Weights of a small GPT-style language model, trained from scratch on English Wikipedia: width 448.
MLP neurons of a small language model. Each row is named by its layer, matrix (down: output weights) and neuron, and shows model dimensions 181-276. Each number is 50 + 15 x the weight over its row's rms, rounded and kept within 0 to 99. A neuron's up and down rows have the sign that makes its largest values positive.
A block is one neuron, or neurons of one layer that tend to fire together. After each block is what it responds to, as a language model described it from the Wikipedia text at the highest values.

L8.down85:56 43 60 28 76 64 38 55 56 45 59 59 56 57 58 57 49 30 45 43 65 69 79 56 43 73 53 60 52 87 60 62 40 47 11 53 53 50 32 64 78 48 84 54 47 30 67 60 37 50 75 62 73 75 63 53 78 46 55 67 17 72 31 59 67 41 62 69 33 49 19 71 68 31 36 34 55 40 43 32 74 46 62 34 39 43 73 43 52 78 49 45 40 48 33 33
L8.down119:50 72 50 55 43 69 13 29 46 09 79 71 75 52 38 26 39 73 47 71 18 65 49 59 52 54 42 69 34 34 76 47 48 50 36 24 42 32 53 16 75 65 37 50 65 61 43 38 59 55 52 50 34 58 24 65 36 41 59 55 53 56 42 45 26 53 65 65 44 69 55 53 43 29 39 43 61 31 46 75 26 36 41 39 45 68 40 60 50 43 64 68 38 72 49 28
L8.down312:63 40 54 59 58 44 43 49 54 48 58 67 68 37 19 69 59 61 33 45 77 53 58 62 48 35 35 62 37 52 52 40 64 46 14 44 55 18 36 45 36 44 52 34 43 54 33 54 44 48 27 59 79 23 61 33 46 31 59 45 53 37 27 54 50 61 42 58 44 45 48 58 83 46 75 49 40 53 79 66 27 45 57 59 29 48 53 52 33 53 56 35 30 44 87 55
L8.down458:64 52 57 68 70 47 51 32 53 38 44 66 37 83 69 61 71 64 49 43 58 40 07 61 47 56 57 74 48 50 27 43 73 61 64 32 58 01 30 37 48 65 64 60 59 70 42 47 51 39 74 58 69 41 76 41 65 75 68 50 27 59 44 41 38 13 55 63 43 49 30 71 51 32 60 40 47 50 42 67 58 47 53 44 52 30 65 73 60 36 25 48 57 46 16 61
L8.down727:68 43 53 53 65 32 92 73 57 37 26 36 57 46 35 36 41 35 45 51 49 61 52 30 36 61 41 61 55 72 41 45 68 46 57 37 44 48 48 50 34 72 67 63 58 68 50 50 58 63 43 48 49 63 59 71 31 41 41 53 20 72 71 53 52 74 53 43 64 32 23 56 56 47 63 43 36 39 89 64 53 35 68 12 60 67 34 32 39 29 66 55 71 69 47 18
L8.down873:51 46 27 48 52 65 48 36 33 38 40 61 50 64 36 83 49 61 52 39 61 39 68 50 46 65 40 30 64 30 50 72 31 24 27 69 54 60 42 50 48 25 46 49 61 47 65 49 79 61 74 54 61 36 55 42 74 29 66 37 64 74 53 71 44 25 50 44 46 27 44 74 63 21 60 59 53 53 43 64 38 35 85 32 58 71 22 45 45 46 37 44 71 66 53 59
L8.down884:48 54 61 75 51 48 42 60 48 37 47 20 54 52 40 52 39 66 50 46 44 34 63 47 43 45 47 38 28 33 60 66 39 46 31 70 57 45 45 53 54 66 53 36 61 61 61 67 37 63 69 46 76 29 47 52 75 56 49 99 49 48 49 38 53 74 50 58 46 76 67 49 43 35 46 46 55 42 62 68 61 40 38 32 22 62 51 60 42 54 59 64 48 45 32 35
L8.down933:33 20 61 69 28 52 62 57 63 45 34 67 39 61 54 46 56 53 53 61 67 56 65 51 61 32 54 37 64 27 53 37 80 56 34 51 60 72 58 74 30 42 38 49 39 31 61 65 57 25 88 47 65 52 51 65 31 39 69 46 49 21 34 48 08 47 75 82 52 40 47 54 37 57 51 40 53 38 08 49 54 62 25 48 52 49 35 50 61 55 63 46 64 51 61 45
Responds to: Separators right after a number in sports tables and score grids, such as the | between stat columns, the – in match scores like 3–1, or ; in stat lists.

L6.down24:56 42 60 46 59 29 39 47 52 40 62 57 48 79 64 41 59 22 28 47 47 52 37 56 61 37 27 66 87 46 52 46 48 62 42 47 33 41 46 62 46 50 81 60 43 18 45 52 43 27 35 11 57 39 54 38 48 51 50 20 69 36 47 66 51 46 54 57 43 69 66 52 49 61 07 48 64 59 47 67 48 46 50 59 46 66 65 46 54 71 78 54 68 48 83 55
Responds to: Mostly the opening "| " of a markdown table's first data row, often before an empty party-colour cell; weaker on mid-word fragments like di-am-eter, Ru-i.

L6.down442:30 52 58 37 55 39 57 53 67 65 39 42 40 50 77 56 60 29 70 44 50 60 41 59 65 47 31 28 94 72 49 60 29 78 55 75 55 35 36 32 88 50 65 48 64 46 32 43 36 21 60 59 36 61 54 49 65 23 57 45 41 64 42 72 36 52 41 44 78 46 61 64 58 62 32 57 41 42 64 48 56 38 38 35 58 69 50 60 18 33 66 60 41 56 48 32
Responds to: Minute numbers after a scorer's name in football match goal lists (Shields 59', Beech 36'), plus weaker numbers in statistics tables and name fragments such as Per, par.

L8.down3:40 70 67 63 49 72 30 40 61 55 73 56 68 47 48 18 48 28 41 46 39 56 45 47 47 19 35 42 40 67 39 46 39 48 56 35 55 50 66 58 66 63 54 33 51 38 55 70 08 59 25 70 85 43 55 61 57 50 56 60 50 32 49 39 38 64 48 43 47 80 27 37 53 45 57 51 47 78 41 57 48 47 67 53 96 67 44 19 61 75 80 69 31 46 55 55
L8.down18:45 37 38 50 60 53 53 49 43 92 72 55 27 37 71 49 67 63 52 75 65 68 64 00 55 51 53 45 57 64 66 61 60 73 68 43 49 44 30 10 48 07 48 50 67 38 33 30 60 33 44 56 45 61 33 76 52 40 63 69 18 53 42 64 71 55 39 33 58 51 43 33 59 58 63 50 51 38 54 19 88 54 53 68 21 60 30 57 35 38 67 58 63 54 33 54
L8.down129:49 32 51 50 57 59 56 35 13 51 48 78 33 50 35 58 70 48 44 11 50 66 28 44 47 41 46 40 20 52 53 51 64 67 48 65 48 60 34 44 75 62 42 39 45 78 55 50 62 23 58 40 49 50 82 30 57 59 33 25 72 37 57 12 44 66 51 73 49 38 40 37 15 64 51 66 41 37 50 36 35 69 51 32 58 52 41 27 56 33 54 53 39 52 45 34
L8.down263:43 44 61 32 51 63 26 43 50 34 51 45 67 44 37 53 54 58 38 75 65 29 54 34 77 59 50 54 45 40 75 69 44 72 65 33 51 73 54 29 45 52 37 16 64 48 57 28 35 49 52 78 31 56 85 54 20 38 27 57 49 27 49 51 33 61 45 44 49 66 56 60 37 22 45 49 56 80 35 61 73 39 78 46 62 70 41 64 48 65 36 56 59 43 72 35
L8.down770:49 39 61 21 47 33 34 50 48 49 43 62 50 60 64 65 24 70 50 51 78 52 43 32 41 29 60 40 41 55 72 82 38 25 38 52 46 50 66 33 52 45 56 67 64 48 56 44 74 70 59 77 45 40 35 49 63 50 32 49 49 52 49 74 65 53 44 39 54 34 46 61 40 21 44 79 33 34 60 46 57 58 07 62 47 53 46 29 35 55 74 52 49 67 41 51
L8.down877:35 37 52 80 47 43 58 26 60 62 32 53 67 78 39 59 87 32 41 40 78 29 49 38 89 26 99 56 79 50 64 29 28 48 53 58 29 67 54 46 61 70 09 58 75 58 37 55 41 63 67 53 74 63 65 24 38 46 66 27 49 44 42 53 64 69 38 56 76 29 55 78 61 60 50 46 48 20 47 52 37 40 38 55 68 44 68 44 30 44 49 58 37 31 28 72
L8.down967:40 67 46 52 55 53 35 38 60 32 40 77 60 45 60 29 68 48 52 51 39 35 52 49 29 15 72 38 49 53 29 61 83 47 62 48 62 22 43 70 77 40 73 48 42 95 21 81 50 39 33 53 25 46 90 52 60 70 59 66 27 26 41 36 41 59 32 81 63 37 26 54 54 26 52 17 54 49 57 41 60 49 32 50 48 56 57 37 45 66 39 48 68 65 36 28
L8.down1141:26 80 65 53 67 39 84 29 51 79 69 47 58 76 39 38 54 52 09 16 46 36 52 44 68 72 31 34 39 71 45 42 49 51 60 61 23 54 65 55 33 35 27 56 30 39 36 32 35 61 70 37 62 82 20 40 99 32 51 43 63 67 46 35 36 23 53 46 47 56 47 62 36 47 48 75 61 67 25 83 49 59 35 32 36 43 59 41 58 36 39 48 45 60 38 52
Responds to: Digit tokens inside numbers in tables, stats and match reports, often before a decimal point or minute mark, e.g. 5'2'.86, 51', 40.30.

L8.down185:60 45 29 60 39 67 36 64 24 46 32 49 60 42 44 37 66 40 22 09 63 56 50 83 49 54 90 40 50 63 38 41 54 53 40 27 55 66 34 39 71 40 83 42 48 41 56 60 22 52 41 40 64 47 43 58 51 56 40 42 12 72 58 38 34 38 52 34 62 43 66 46 49 68 51 67 37 29 57 80 50 70 55 75 37 60 56 58 44 38 55 31 19 58 37 37
L8.down578:62 28 41 58 34 50 39 33 57 48 50 49 55 55 49 43 39 16 42 71 21 77 73 32 58 59 47 58 67 56 61 53 58 49 77 29 45 71 38 74 49 63 68 53 50 44 47 69 56 50 67 49 68 40 28 54 30 27 66 46 60 51 37 45 64 18 53 56 39 61 61 18 67 39 49 46 45 64 29 46 64 47 57 44 52 61 78 57 58 49 38 55 33 47 59 70
L8.down670:38 39 44 30 37 46 50 34 65 85 47 75 37 49 57 42 53 54 78 54 55 38 40 57 47 70 45 60 44 85 84 66 54 74 28 53 56 40 51 57 21 59 43 40 50 62 37 74 20 35 85 48 50 42 51 92 77 42 54 47 28 33 45 33 44 37 59 47 48 53 43 62 46 54 45 32 38 32 44 68 54 27 49 67 90 54 68 75 78 51 44 43 47 64 72 34
L8.down697:54 35 43 30 54 48 54 53 59 19 47 69 74 64 32 58 35 43 51 41 44 73 46 56 35 50 57 42 60 33 54 30 65 72 49 44 56 74 35 69 62 64 39 31 69 59 23 21 33 46 53 47 60 52 74 66 42 47 63 51 75 60 27 49 51 59 52 62 55 45 52 52 25 45 52 47 35 45 48 36 33 48 39 36 34 52 68 75 52 54 34 31 35 59 34 49
L8.down719:28 48 36 81 44 68 57 23 41 46 70 46 57 87 28 36 49 55 60 49 49 43 51 33 55 55 45 38 52 19 22 47 45 51 37 25 39 39 49 52 46 50 41 58 54 60 37 53 34 62 65 53 50 65 45 57 72 53 30 34 55 66 38 74 31 37 27 32 54 63 39 44 60 40 50 41 63 30 54 42 68 67 59 46 99 58 68 72 38 52 34 65 45 71 60 53
L8.down854:43 83 68 61 44 46 37 47 45 55 37 49 38 70 00 58 51 73 34 80 52 63 56 49 68 58 31 76 45 47 30 53 32 30 61 50 16 77 50 50 57 74 43 43 46 51 63 62 43 50 39 38 33 53 22 15 37 59 51 65 41 48 51 69 55 63 51 27 52 64 52 53 41 63 56 50 32 36 69 55 32 54 60 59 44 59 52 50 38 42 47 60 42 54 55 54
L8.down861:22 47 75 76 53 42 51 62 59 41 46 54 53 86 42 60 75 71 51 75 38 66 61 49 50 60 55 44 69 37 39 65 73 36 51 49 39 56 65 70 70 60 62 59 65 68 70 31 68 53 30 67 68 43 61 56 42 59 27 41 29 60 43 27 57 44 55 49 52 35 72 38 42 49 42 48 33 37 32 42 79 43 49 38 14 42 51 68 47 43 52 23 36 44 35 37
L8.down1033:64 41 51 43 23 56 46 49 26 71 60 47 52 55 42 36 44 51 79 35 45 49 48 36 47 49 53 51 53 27 71 22 23 69 44 45 42 59 78 67 58 54 65 54 79 47 42 68 57 34 51 57 54 67 57 58 19 35 62 47 62 23 86 44 22 52 40 65 33 04 35 61 38 72 55 56 57 35 38 57 40 74 38 47 62 64 53 39 29 66 37 58 64 41 38 25
Responds to: Commas or semicolons ending a completed clause before a continuation such as and, which, or a participle, e.g. "in hospitals, and".

L2.down149:64 38 36 53 54 34 71 42 50 28 55 32 78 58 70 73 57 35 49 38 32 50 41 66 46 64 59 61 49 66 54 61 73 43 76 61 51 32 54 74 71 61 65 51 54 41 41 52 71 45 37 52 30 58 62 41 40 50 89 30 42 11 42 41 34 25 39 49 46 53 39 54 63 44 64 31 65 56 65 57 52 55 46 31 36 57 31 63 58 62 59 25 35 57 44 53
L2.down215:41 41 61 69 55 58 62 59 56 46 53 45 17 65 48 57 53 47 47 58 39 73 31 65 32 64 41 22 66 63 41 62 50 58 59 71 44 59 47 55 50 40 67 60 27 67 21 61 54 75 42 45 71 54 69 43 67 53 44 44 48 48 51 42 69 29 57 58 59 71 74 67 30 29 57 56 63 45 27 53 29 29 49 43 52 77 86 55 64 36 49 58 53 89 45 48
L2.down235:16 76 50 14 65 41 80 55 19 74 56 34 53 65 59 42 43 31 61 53 86 50 71 53 70 44 53 62 49 57 45 52 48 38 65 60 52 60 60 51 48 49 67 44 57 45 58 56 58 76 44 40 68 25 19 70 52 57 41 44 44 53 48 49 46 25 55 34 66 27 46 63 40 57 47 61 07 76 58 47 53 45 47 69 48 53 64 68 70 34 47 64 77 63 40 61
L2.down319:31 65 36 72 40 44 48 47 61 13 59 41 59 51 42 85 48 48 55 33 51 60 50 70 41 65 55 81 56 63 76 47 63 27 62 56 80 48 66 61 41 37 61 60 67 55 38 69 50 43 42 53 52 57 43 52 43 69 90 56 50 63 69 45 66 71 07 50 63 53 65 21 42 91 63 49 58 33 52 61 47 74 29 28 46 70 34 49 55 43 56 30 36 52 26 39
L2.down602:55 60 13 63 45 53 35 54 57 60 48 50 78 76 46 59 55 38 73 30 50 39 50 62 45 50 42 99 49 46 40 52 49 30 77 69 71 54 54 90 47 41 55 26 61 27 47 47 57 37 48 55 34 47 53 70 64 49 95 29 48 52 61 63 23 25 41 36 62 40 46 41 71 47 68 42 32 44 49 52 52 61 46 39 52 58 41 74 34 62 54 40 64 72 51 57
L2.down721:46 32 52 61 39 51 65 75 61 32 39 52 14 69 38 43 43 43 61 33 22 58 50 62 56 50 38 50 56 65 63 42 29 44 61 47 50 46 53 75 54 56 40 51 75 46 18 49 38 70 62 38 48 51 63 57 47 63 34 65 47 39 29 37 40 39 57 47 62 46 33 74 34 40 44 42 31 50 47 51 46 42 65 22 84 43 99 41 74 29 43 38 40 54 32 52
L2.down1153:44 71 50 53 54 62 36 64 64 62 45 39 56 87 34 62 45 56 59 48 35 69 22 51 41 80 41 51 55 68 57 39 40 24 30 61 46 39 72 61 42 66 42 48 46 34 13 40 56 51 60 61 80 57 52 50 76 42 67 31 46 46 51 46 40 31 76 28 76 60 58 43 48 41 51 57 49 60 51 47 37 36 46 29 69 58 61 65 53 64 47 44 60 64 55 32
L2.down1196:46 41 70 50 40 72 59 37 45 57 45 53 35 84 34 72 44 89 66 51 25 39 27 33 43 73 21 76 61 69 70 50 33 35 61 47 58 82 38 42 61 60 41 36 64 44 43 48 30 46 51 23 39 46 38 32 53 47 75 81 63 57 51 26 43 44 63 46 29 73 65 33 31 35 25 30 44 31 61 34 41 49 50 63 74 58 75 60 42 72 45 32 74 73 31 49
Responds to: Opening parenthesis or dash right after a name or term that starts a gloss, such as "(born", "(cricketer)", "(KEGG)", "(°F)", "— Severus II".

L6.down763:45 55 49 46 63 63 46 52 48 22 41 55 70 39 42 57 12 82 42 33 65 44 31 60 48 57 40 65 50 50 66 40 66 58 54 68 52 56 64 56 39 43 35 57 35 27 49 47 19 41 54 48 64 42 83 63 41 53 56 26 53 44 37 66 53 52 34 45 51 46 46 59 57 38 56 65 59 45 56 37 47 40 38 47 70 62 40 64 41 55 50 59 59 43 47 76
Responds to: Punctuation or a word right after a proper name ends, such as ( or a comma after a company, place or title, = after a heading name, scores after team names.

L2.down30:96 64 47 59 61 65 52 60 59 41 64 76 73 30 29 43 46 44 23 40 68 63 49 66 49 75 44 59 36 46 59 49 64 83 55 87 52 40 61 59 46 59 72 52 50 61 29 41 87 03 70 63 40 62 36 18 69 66 52 45 55 54 58 23 72 31 80 57 52 42 47 39 48 47 40 90 54 47 61 48 35 61 05 52 70 53 56 66 69 51 68 26 54 54 51 32
L2.down157:50 44 81 70 43 44 53 73 34 41 42 61 39 42 28 36 63 56 76 12 57 27 69 60 32 64 54 83 42 24 44 67 69 59 45 28 64 56 27 52 51 37 46 40 42 92 61 48 67 54 22 42 47 67 28 39 20 46 53 40 55 59 56 36 46 47 67 32 73 24 49 51 42 63 81 65 41 28 56 66 62 57 80 22 71 47 75 48 18 41 29 53 32 48 65 67
L2.down229:54 53 69 36 51 51 59 64 27 63 35 59 56 29 41 52 53 38 72 57 59 44 64 72 56 51 71 32 44 63 45 65 42 60 34 28 22 46 42 47 62 47 54 36 57 24 37 40 50 37 32 43 35 51 76 32 50 49 41 68 62 50 64 21 82 53 30 68 68 56 34 50 33 53 41 37 56 28 42 38 49 37 34 49 65 42 43 05 36 60 35 59 28 39 21 51
L2.down347:48 70 69 34 38 63 58 38 53 59 24 70 55 56 55 63 52 56 28 44 44 67 31 14 57 77 56 27 32 58 68 29 62 50 32 72 38 36 63 47 51 51 43 28 47 53 42 41 47 53 52 68 38 52 62 33 65 46 52 41 57 32 52 55 36 46 45 72 75 66 71 67 31 69 42 29 39 24 61 51 46 37 56 66 46 71 36 50 64 45 57 34 63 55 62 42
L2.down514:42 61 28 57 89 59 55 76 28 63 30 31 70 82 42 57 48 49 36 99 32 56 59 46 42 47 68 56 57 18 43 46 52 52 46 42 54 34 65 64 19 46 63 17 50 64 53 55 24 38 45 53 50 58 59 59 47 74 47 57 43 48 38 42 33 34 33 38 61 47 51 39 42 55 57 36 71 89 39 63 37 56 62 49 57 61 44 73 50 35 39 65 35 38 37 44
L2.down669:56 40 40 37 58 57 46 32 52 64 53 62 52 47 36 34 58 42 69 42 62 40 43 48 63 50 56 62 50 29 61 45 51 39 68 51 52 50 56 63 59 31 68 72 39 37 51 59 65 46 73 60 18 55 81 21 63 85 54 43 71 51 42 45 46 12 50 46 46 42 46 38 46 55 62 72 64 44 46 42 58 67 61 58 61 43 54 39 67 56 47 51 46 24 55 50
L2.down850:46 33 44 60 27 53 47 22 48 67 52 63 33 58 74 45 54 54 41 68 28 45 40 50 45 81 47 63 63 56 59 57 66 64 65 55 89 35 48 63 51 60 48 59 54 52 50 60 46 41 49 95 58 28 36 26 23 73 87 41 31 67 37 51 63 28 70 70 68 50 65 59 08 48 36 33 29 44 50 56 53 32 37 33 51 39 51 63 65 44 75 52 28 59 41 52
L2.down935:58 60 63 42 27 28 62 45 06 66 25 55 76 56 59 79 74 43 45 33 26 70 38 58 46 36 45 49 40 52 58 67 58 28 59 63 69 47 54 60 33 27 58 31 59 40 56 76 52 41 35 51 30 25 68 43 73 54 73 53 56 21 74 42 35 29 31 72 67 15 51 68 44 54 53 66 80 64 56 49 39 68 44 51 35 35 51 54 29 53 50 45 39 60 40 37
Responds to: Short word-internal pieces that sit between a word's opening and its ending, most often "ar", as in sp-ar-ingly, qu-ar-rel, emb-ar-ked, sup-por-ting.

L8.down71:64 55 43 60 61 28 38 53 40 40 44 63 61 49 68 56 40 57 63 53 53 70 59 48 50 69 34 41 58 59 62 48 48 68 18 72 51 59 45 31 54 48 59 42 63 77 45 66 60 43 44 49 22 27 68 39 47 57 17 64 38 38 59 80 39 25 63 56 71 29 34 41 24 52 32 60 42 77 31 29 65 51 59 65 51 57 36 72 49 43 51 37 38 34 48 51
L8.down315:58 42 11 31 53 54 75 40 53 55 49 51 46 51 43 51 47 44 53 58 59 65 65 41 58 29 40 64 24 32 59 78 67 66 47 43 58 26 37 44 93 67 78 49 48 56 47 70 17 40 72 15 55 61 52 76 17 74 44 42 42 52 27 63 38 36 39 39 27 29 38 52 51 63 33 44 50 52 42 36 79 43 51 20 54 49 49 52 31 55 39 59 48 29 84 68
L8.down368:63 53 57 67 40 63 33 38 47 69 51 37 65 34 51 54 60 50 58 21 48 42 41 53 42 85 49 49 64 64 78 41 72 53 47 46 54 42 54 59 59 20 97 51 51 31 69 62 38 50 57 34 26 25 52 48 47 44 57 53 39 52 40 52 42 64 18 80 58 53 70 70 71 49 43 66 45 58 55 32 34 59 26 67 79 28 34 33 30 50 53 50 49 53 50 68
L8.down415:39 35 61 36 34 42 48 80 58 47 58 52 50 43 81 87 43 42 52 65 66 55 62 38 58 40 29 71 65 81 25 45 52 42 34 43 42 49 17 48 60 75 56 60 44 32 36 46 66 60 76 33 50 70 65 40 46 77 25 60 61 43 33 47 36 58 56 53 47 46 11 41 57 43 66 33 29 39 57 45 78 53 44 67 57 01 39 35 54 37 62 18 41 37 67 37
L8.down758:55 37 66 46 53 53 26 35 26 42 62 52 23 27 44 35 60 57 83 47 41 33 39 70 51 78 70 57 51 49 43 39 46 33 62 79 34 94 31 31 29 37 43 43 22 27 27 43 19 49 87 25 47 32 46 40 63 77 46 65 38 60 48 23 54 47 32 52 55 44 36 59 65 49 42 46 77 38 51 41 47 21 47 32 48 38 64 69 45 49 27 38 66 44 33 50
L8.down765:67 55 61 79 64 39 58 21 05 42 60 34 46 36 67 45 30 43 54 45 62 45 47 63 33 43 54 65 49 22 54 40 21 67 53 48 42 33 58 54 50 53 41 57 55 63 51 49 56 45 42 34 57 64 50 47 78 38 56 67 35 53 66 43 25 54 67 35 43 63 23 54 51 63 48 59 21 61 65 83 39 31 54 51 53 55 36 36 53 98 42 34 61 80 31 53
L8.down775:51 52 41 44 51 56 77 54 22 35 32 73 99 73 58 35 61 23 45 84 51 43 37 64 53 49 28 15 48 60 39 34 49 38 31 48 51 45 68 37 49 54 57 72 64 69 61 67 53 25 59 47 48 29 52 60 41 29 60 44 36 44 48 59 11 54 64 48 42 52 63 64 50 54 35 37 40 43 33 26 27 63 68 48 29 40 44 66 50 53 51 44 31 44 65 41
L8.down1021:64 38 38 35 55 40 53 37 29 48 42 57 30 37 33 67 33 60 60 55 51 40 42 52 45 46 54 42 66 12 30 63 80 47 34 55 50 40 26 53 62 37 79 67 47 64 33 44 30 31 61 99 36 42 46 46 61 50 44 73 26 56 48 62 42 53 31 62 29 75 40 80 43 34 64 81 56 25 56 35 63 34 68 52 51 48 53 52 39 65 63 32 75 31 44 48
Responds to: Word-piece tokens inside words, mostly "ar"/"Ar"/"car", often in foreign surnames, e.g. Shar(qiya), Stol-ar-ski, Ar(ts), car(ried).

L2.down83:27 47 49 41 65 63 27 81 45 71 47 64 64 38 47 68 56 49 39 57 86 71 58 65 74 46 26 49 35 07 67 44 51 44 53 63 78 26 44 40 44 55 45 47 59 70 43 35 38 71 59 57 24 72 52 29 52 69 18 55 48 42 39 63 67 42 76 48 68 49 41 57 39 48 38 21 42 34 42 74 60 45 43 51 47 33 36 41 61 62 34 65 64 32 55 51
L2.down156:60 51 57 65 71 92 62 73 52 85 52 43 56 46 47 58 54 79 48 39 50 43 31 52 65 55 48 34 53 57 33 35 79 46 51 48 53 36 52 26 65 58 19 52 67 50 46 47 46 66 42 49 54 42 45 55 88 39 43 45 60 46 42 45 59 15 66 37 50 63 42 33 52 65 30 43 35 69 40 66 50 67 45 38 52 41 52 67 59 66 11 51 60 40 62 58
L2.down398:69 05 39 21 70 55 47 84 55 79 54 32 59 13 67 61 62 78 23 63 48 78 63 37 51 78 39 24 56 69 84 59 34 45 62 32 66 55 61 65 54 45 50 61 55 58 31 43 46 22 60 42 50 24 34 53 54 44 57 58 41 54 54 54 48 50 30 35 40 86 29 62 41 47 63 59 36 46 50 51 67 29 65 63 63 59 61 37 82 59 50 70 70 73 28 73
L2.down413:67 31 57 47 33 77 49 38 52 52 42 49 61 41 66 53 47 35 69 33 26 45 32 26 68 54 30 79 73 46 80 46 49 31 28 66 66 59 52 41 46 44 43 33 50 52 13 61 45 83 50 69 41 43 29 23 58 60 57 70 65 54 55 45 22 60 48 57 59 46 52 59 16 79 31 45 31 42 36 64 23 51 59 57 45 25 43 51 36 59 45 44 51 65 46 27
L2.down558:40 50 27 39 48 47 88 20 51 51 66 35 64 31 39 34 57 29 32 45 57 54 33 57 29 57 32 46 71 37 56 82 63 65 41 32 77 59 58 58 26 49 59 41 52 44 22 42 25 18 39 67 52 45 32 54 50 39 60 76 78 55 66 61 57 48 58 63 51 43 37 34 55 29 35 80 51 69 80 38 50 66 46 55 50 53 58 79 68 32 46 55 67 52 38 54
L2.down581:45 50 35 44 34 33 50 81 51 54 47 45 40 78 39 59 53 57 69 57 33 59 40 38 48 28 59 32 57 36 49 54 41 59 48 26 66 33 21 59 23 58 16 26 37 56 56 39 45 56 44 44 70 44 51 29 76 45 36 45 37 62 57 36 68 40 51 55 53 57 60 51 45 34 42 45 44 46 49 41 47 96 66 41 33 47 38 41 63 51 55 34 46 58 45 50
L2.down1098:48 59 28 30 65 51 41 54 40 54 57 48 53 18 66 63 70 46 50 52 67 50 27 66 15 41 43 16 61 50 62 74 45 32 39 33 34 62 47 65 59 49 55 34 35 42 27 55 34 31 45 85 57 52 57 62 75 64 69 68 33 49 45 43 35 50 83 73 29 36 42 66 61 82 48 29 45 37 65 49 63 19 64 26 46 37 53 71 60 31 67 35 86 82 68 46
L2.down1121:44 49 61 41 60 55 45 21 62 55 84 51 15 65 50 38 34 64 31 36 41 45 49 36 46 37 21 37 68 58 71 58 59 43 63 47 39 57 40 28 66 51 63 71 68 52 45 45 49 05 45 28 55 34 43 34 40 77 68 54 64 46 38 65 35 74 32 34 52 39 37 59 67 32 33 28 61 41 46 54 62 66 30 53 45 74 63 48 43 57 00 37 62 77 52 36
Responds to: Two-digit numbers in the 35–59 range (often 46) in sports stats tables, goal minutes and season lists; rarely word-start pieces like inv, sit.

L2.down47:65 18 47 35 55 37 35 60 49 40 38 54 77 35 50 84 52 37 57 50 42 63 46 43 69 66 66 83 51 44 66 45 53 65 55 51 63 44 25 57 42 33 34 53 43 26 45 41 67 53 44 35 74 50 42 85 63 24 54 62 49 55 34 43 73 56 42 55 59 75 65 80 52 50 56 55 55 44 63 39 71 46 44 53 55 26 43 85 51 42 32 67 42 31 74 66
L2.down51:33 34 70 52 63 49 56 55 48 60 64 33 53 26 48 46 19 51 54 61 58 74 34 68 66 55 78 46 54 54 38 46 59 58 47 61 50 71 39 65 48 16 65 32 51 54 53 31 66 60 60 70 52 40 46 31 48 29 60 47 63 34 86 63 45 45 41 65 58 59 58 93 73 64 54 34 47 33 52 47 58 53 48 71 59 55 47 65 21 42 22 65 42 71 63 43
L2.down238:81 45 25 52 52 55 46 42 54 44 51 59 51 49 64 38 45 64 49 84 47 54 22 44 39 34 48 65 28 60 35 66 68 48 49 59 50 63 52 59 48 42 62 42 57 50 55 65 46 41 47 38 63 98 59 82 37 50 74 27 72 17 67 61 85 65 46 76 41 29 65 51 64 45 62 53 73 55 38 45 50 54 35 67 67 58 35 63 39 15 25 57 56 45 68 75
L2.down284:71 53 36 23 39 36 36 47 77 54 62 58 40 38 52 56 53 70 61 56 43 51 61 55 24 83 33 20 24 48 48 55 70 50 46 52 24 46 57 46 34 39 53 54 46 62 69 61 40 44 17 65 43 33 71 49 67 71 55 77 62 48 70 39 43 37 47 37 69 52 63 40 51 70 72 66 48 64 32 36 54 30 40 41 58 54 31 38 87 46 33 73 49 58 53 19
L2.down352:51 05 40 77 58 44 47 38 57 27 20 51 38 62 61 60 74 30 58 73 26 83 57 58 43 47 41 49 75 56 29 62 33 38 38 48 41 42 40 55 45 65 36 49 34 42 31 54 14 49 40 70 49 41 47 64 36 56 25 46 40 42 45 40 54 67 38 67 63 28 25 51 61 76 29 52 65 61 34 60 63 65 61 45 55 63 43 38 67 53 60 27 46 63 52 43
L2.down851:51 51 32 19 75 49 31 52 65 63 49 44 16 82 52 57 72 37 63 65 41 63 38 48 38 72 41 76 51 60 34 65 45 54 64 96 58 44 38 36 20 78 51 54 66 44 35 68 37 46 57 48 69 30 58 48 56 48 45 46 63 28 36 38 57 72 64 34 47 40 41 78 30 36 49 47 58 67 36 58 48 74 47 52 57 48 28 62 65 44 73 50 55 61 39 54
L2.down854:59 51 46 29 41 46 52 17 46 45 37 52 29 59 38 48 44 41 57 50 75 54 63 33 16 41 41 68 71 34 51 36 27 56 32 64 43 40 30 14 27 44 56 37 54 42 48 49 45 72 68 46 55 43 78 30 51 60 28 05 35 57 51 31 44 67 40 59 72 49 41 29 46 47 64 19 46 88 55 29 61 40 31 47 58 57 46 27 04 49 45 46 33 08 60 35
L2.down938:55 34 30 49 26 41 22 76 68 47 36 45 11 62 80 53 46 51 36 68 30 41 47 27 44 66 34 37 55 62 50 48 80 35 51 85 46 71 78 38 47 47 66 59 52 58 39 75 53 47 60 39 64 45 59 56 64 65 64 55 61 28 60 59 44 68 55 50 58 32 62 63 35 47 38 58 43 57 40 77 19 80 19 51 77 61 47 71 76 59 66 38 68 60 44 60
Responds to: The leading "| " that opens a Wikipedia table row after a line break (year, rider, chart rows); also the "u" after J, as in Juan and juvenile.